python train.py --n_layer=11 --d_model=160 --n_head=2 --n_kv_head=2 --head_dim=64 --d_mlp=448 --vocab_size=2493 --activation="swiglu" --norm="layernorm" --norm_place="pre" --norm_eps=1e-05 --positions="rope" --rope_base=10000.0 --rope_fraction=1.0 --qk_norm=false --attn_scale=0.125 --bias="none" --tie_embeddings=false --parallel_block=false --init="uniform" --init_std_qkv=0.0488 --init_std_o=0.0116 --init_std_up=0.0488 --init_std_down=0.00621 --optimizer="muon_variant" --lr=0.00367 --lr_mult_qkv=0.4 --lr_mult_o=2.0 --beta1=0.93 --lr_head=0.00741 --grad_clip=1.0 --warmup_steps=200 --schedule="wsd" --decay_fraction=0.703 --decay_shape="linear" --final_lr_fraction=0.05 --batch_tokens=32768 --seq_len=512 --doc_mask=true --z_loss=1e-05 --train_tokens=171900000 --steps=5246 --dataset="wikipedia_en"
MLP neurons of a small language model. Each row is named by its layer, matrix (gate and up: input weights) and neuron, and shows model dimensions 32-95. Each number is 50 + 15 x the weight over its row's rms, rounded and kept within 0 to 99. A neuron's up and down rows have the sign that makes its largest values positive.
Before each neuron's rows, "fires on" lists the tokens most often at its 100 highest values on Wikipedia text that the model never trained on.

fires on: "l", "ig", "x", "id"
L8.gate89:51 33 30 68 60 42 61 26 55 68 52 55 60 46 37 69 65 51 52 58 57 66 55 34 50 28 36 47 50 39 32 48 39 59 55 49 75 30 49 37 54 30 55 67 23 69 55 25 60 92 50 57 43 50 74 58 81 62 38 44 52 45 70 70
L8.up89:53 45 55 57 76 44 17 45 30 54 36 47 55 53 61 68 55 44 70 49 22 62 60 30 45 72 62 72 71 76 51 51 51 49 30 57 48 60 46 53 38 67 58 53 52 49 48 18 25 69 70 43 62 60 55 40 57 65 61 58 69 36 87 52

fires on: "ch", "it", "t", "m", "F", "n"
L5.gate139:71 70 81 50 64 56 59 48 39 54 46 51 65 29 39 69 52 50 77 18 30 68 45 68 60 65 65 42 14 59 29 45 57 28 61 35 22 51 61 52 44 49 50 31 46 18 33 60 58 28 58 25 35 36 58 58 43 54 58 62 39 34 13 45
L5.up139:73 33 77 62 50 70 53 48 54 29 30 55 73 54 50 37 32 43 48 46 69 55 43 51 53 21 64 46 64 38 52 56 25 22 55 36 39 36 43 24 41 53 50 53 33 56 66 51 63 53 58 56 61 57 58 43 52 38 44 57 48 46 46 62

fires on: "ant", "et", "at", "sp"
L6.gate262:68 40 74 60 50 40 57 51 35 19 36 45 50 50 61 49 52 60 34 46 54 47 43 52 76 49 34 53 33 26 66 70 39 16 81 61 40 70 51 61 46 62 42 38 54 24 66 80 32 69 78 68 73 44 35 57 41 57 70 57 43 48 44 72
L6.up262:38 40 59 71 51 51 78 69 60 20 52 47 75 64 59 42 70 71 62 41 61 28 49 58 37 45 53 40 53 64 58 88 48 46 41 57 43 41 59 49 62 48 11 53 42 58 51 26 56 73 50 10 45 34 48 29 50 53 69 48 62 42 66 34

fires on: "ed", "e", "y", "ry", "ant", "ary"
L5.gate153:62 59 66 43 56 65 79 40 48 47 34 66 58 68 23 60 57 52 48 57 91 22 38 41 54 43 58 43 53 70 70 69 68 39 73 41 56 74 63 65 52 28 76 57 42 69 59 55 57 55 53 52 68 36 32 46 70 55 70 59 54 44 57 43
L5.up153:43 71 67 36 70 39 53 74 68 73 56 42 49 28 18 47 52 69 45 64 68 42 56 85 70 37 48 82 50 26 36 29 40 41 57 28 52 43 44 59 71 33 62 36 52 57 55 53 33 53 66 55 41 49 52 71 47 65 64 71 39 44 36 53

fires on: "et", "ust", "re", "at", "her", "ur"
L3.gate248:53 60 89 58 44 36 65 31 96 22 35 72 52 53 45 35 56 73 51 32 02 33 63 52 49 43 40 58 41 50 70 47 37 51 41 29 51 41 42 52 26 59 43 45 58 46 70 65 38 59 49 53 70 49 48 44 51 48 47 48 46 32 35 52
L3.up248:46 43 60 63 27 37 51 54 59 39 40 64 77 48 75 39 74 72 26 37 48 60 35 33 72 61 80 36 47 50 37 27 79 23 48 66 41 39 50 56 53 57 51 69 32 60 94 48 47 51 46 20 28 66 60 31 56 45 43 54 87 43 47 51

fires on: " of", "e", "ant", " the", "ary"
L6.gate397:57 45 80 53 54 53 38 36 69 78 44 56 74 55 51 57 17 24 46 61 78 27 63 67 59 50 38 44 67 61 54 48 44 41 63 11 22 65 35 54 34 52 55 79 38 58 53 44 45 46 37 30 55 45 30 75 65 40 47 46 39 42 42 65
L6.up397:46 66 64 39 30 59 51 38 52 41 35 64 77 33 14 43 57 74 32 56 44 59 95 56 57 86 37 44 53 48 45 76 49 45 50 36 50 48 42 61 36 46 38 53 30 65 41 27 30 68 43 38 34 76 27 64 61 38 62 68 70 14 42 50

fires on: "re", "ow", "ating", "ated", "ap", "ver"
L5.gate149:36 47 69 28 49 39 51 55 67 59 68 22 38 44 56 68 59 37 48 44 56 49 78 25 28 74 42 60 63 58 33 74 30 30 59 09 27 44 52 51 35 58 65 68 27 70 86 60 57 37 52 61 73 23 33 45 47 44 22 41 19 83 38 58
L5.up149:66 34 68 36 60 48 53 45 24 73 25 41 28 48 73 54 41 49 78 68 33 25 58 32 51 40 33 56 36 56 26 59 54 46 38 53 50 69 60 71 37 74 52 61 52 65 11 47 65 39 38 44 41 55 65 42 44 49 70 27 55 89 49 50

fires on: "et", "ary", "and", "P", "el", "ate"
L6.gate254:77 59 42 50 45 63 71 35 64 60 19 32 57 60 52 73 31 70 51 50 77 41 19 63 50 73 35 46 44 53 43 73 42 50 39 45 71 54 52 30 31 63 38 60 79 70 57 26 48 34 34 21 23 45 57 23 22 28 47 51 48 64 28 46
L6.up254:34 32 79 51 56 58 49 32 36 64 85 46 33 62 22 43 83 49 45 57 83 62 29 30 27 56 90 47 37 50 61 73 53 41 28 38 55 46 60 58 46 37 67 43 43 40 30 41 51 33 54 49 49 24 45 45 52 51 59 49 67 39 72 49

fires on: " p", "ed", " repl", " add"
L8.gate9:46 66 51 74 66 52 50 40 52 57 63 31 44 48 53 47 27 28 77 51 48 40 49 34 59 42 48 52 68 31 41 45 40 58 54 56 57 29 52 84 48 57 11 53 33 38 78 44 25 25 42 28 53 42 53 57 44 48 50 47 25 34 77 34
L8.up9:58 55 41 32 24 70 29 39 57 48 62 19 47 71 35 15 64 66 35 69 68 53 50 35 31 49 41 48 56 51 50 35 38 64 56 51 39 49 17 60 47 28 55 53 27 50 43 31 52 56 35 60 48 54 47 58 46 34 21 36 49 69 77 46

fires on: "ing", "ife", "ed", " born", "s", "ies"
L5.gate3:66 33 54 27 37 51 56 48 68 64 49 35 55 34 48 68 38 64 36 53 57 51 40 34 52 49 67 60 81 51 56 60 52 62 66 47 64 45 90 67 47 44 62 59 57 40 57 43 68 46 65 36 57 60 44 54 36 41 22 31 35 40 44 55
L5.up3:38 60 35 47 50 41 44 71 69 44 56 55 49 48 48 54 57 76 62 76 34 24 26 43 65 50 71 39 64 51 56 58 43 36 54 39 54 70 34 36 49 37 48 38 69 58 31 64 55 84 59 65 29 55 71 26 47 80 57 65 22 54 39 57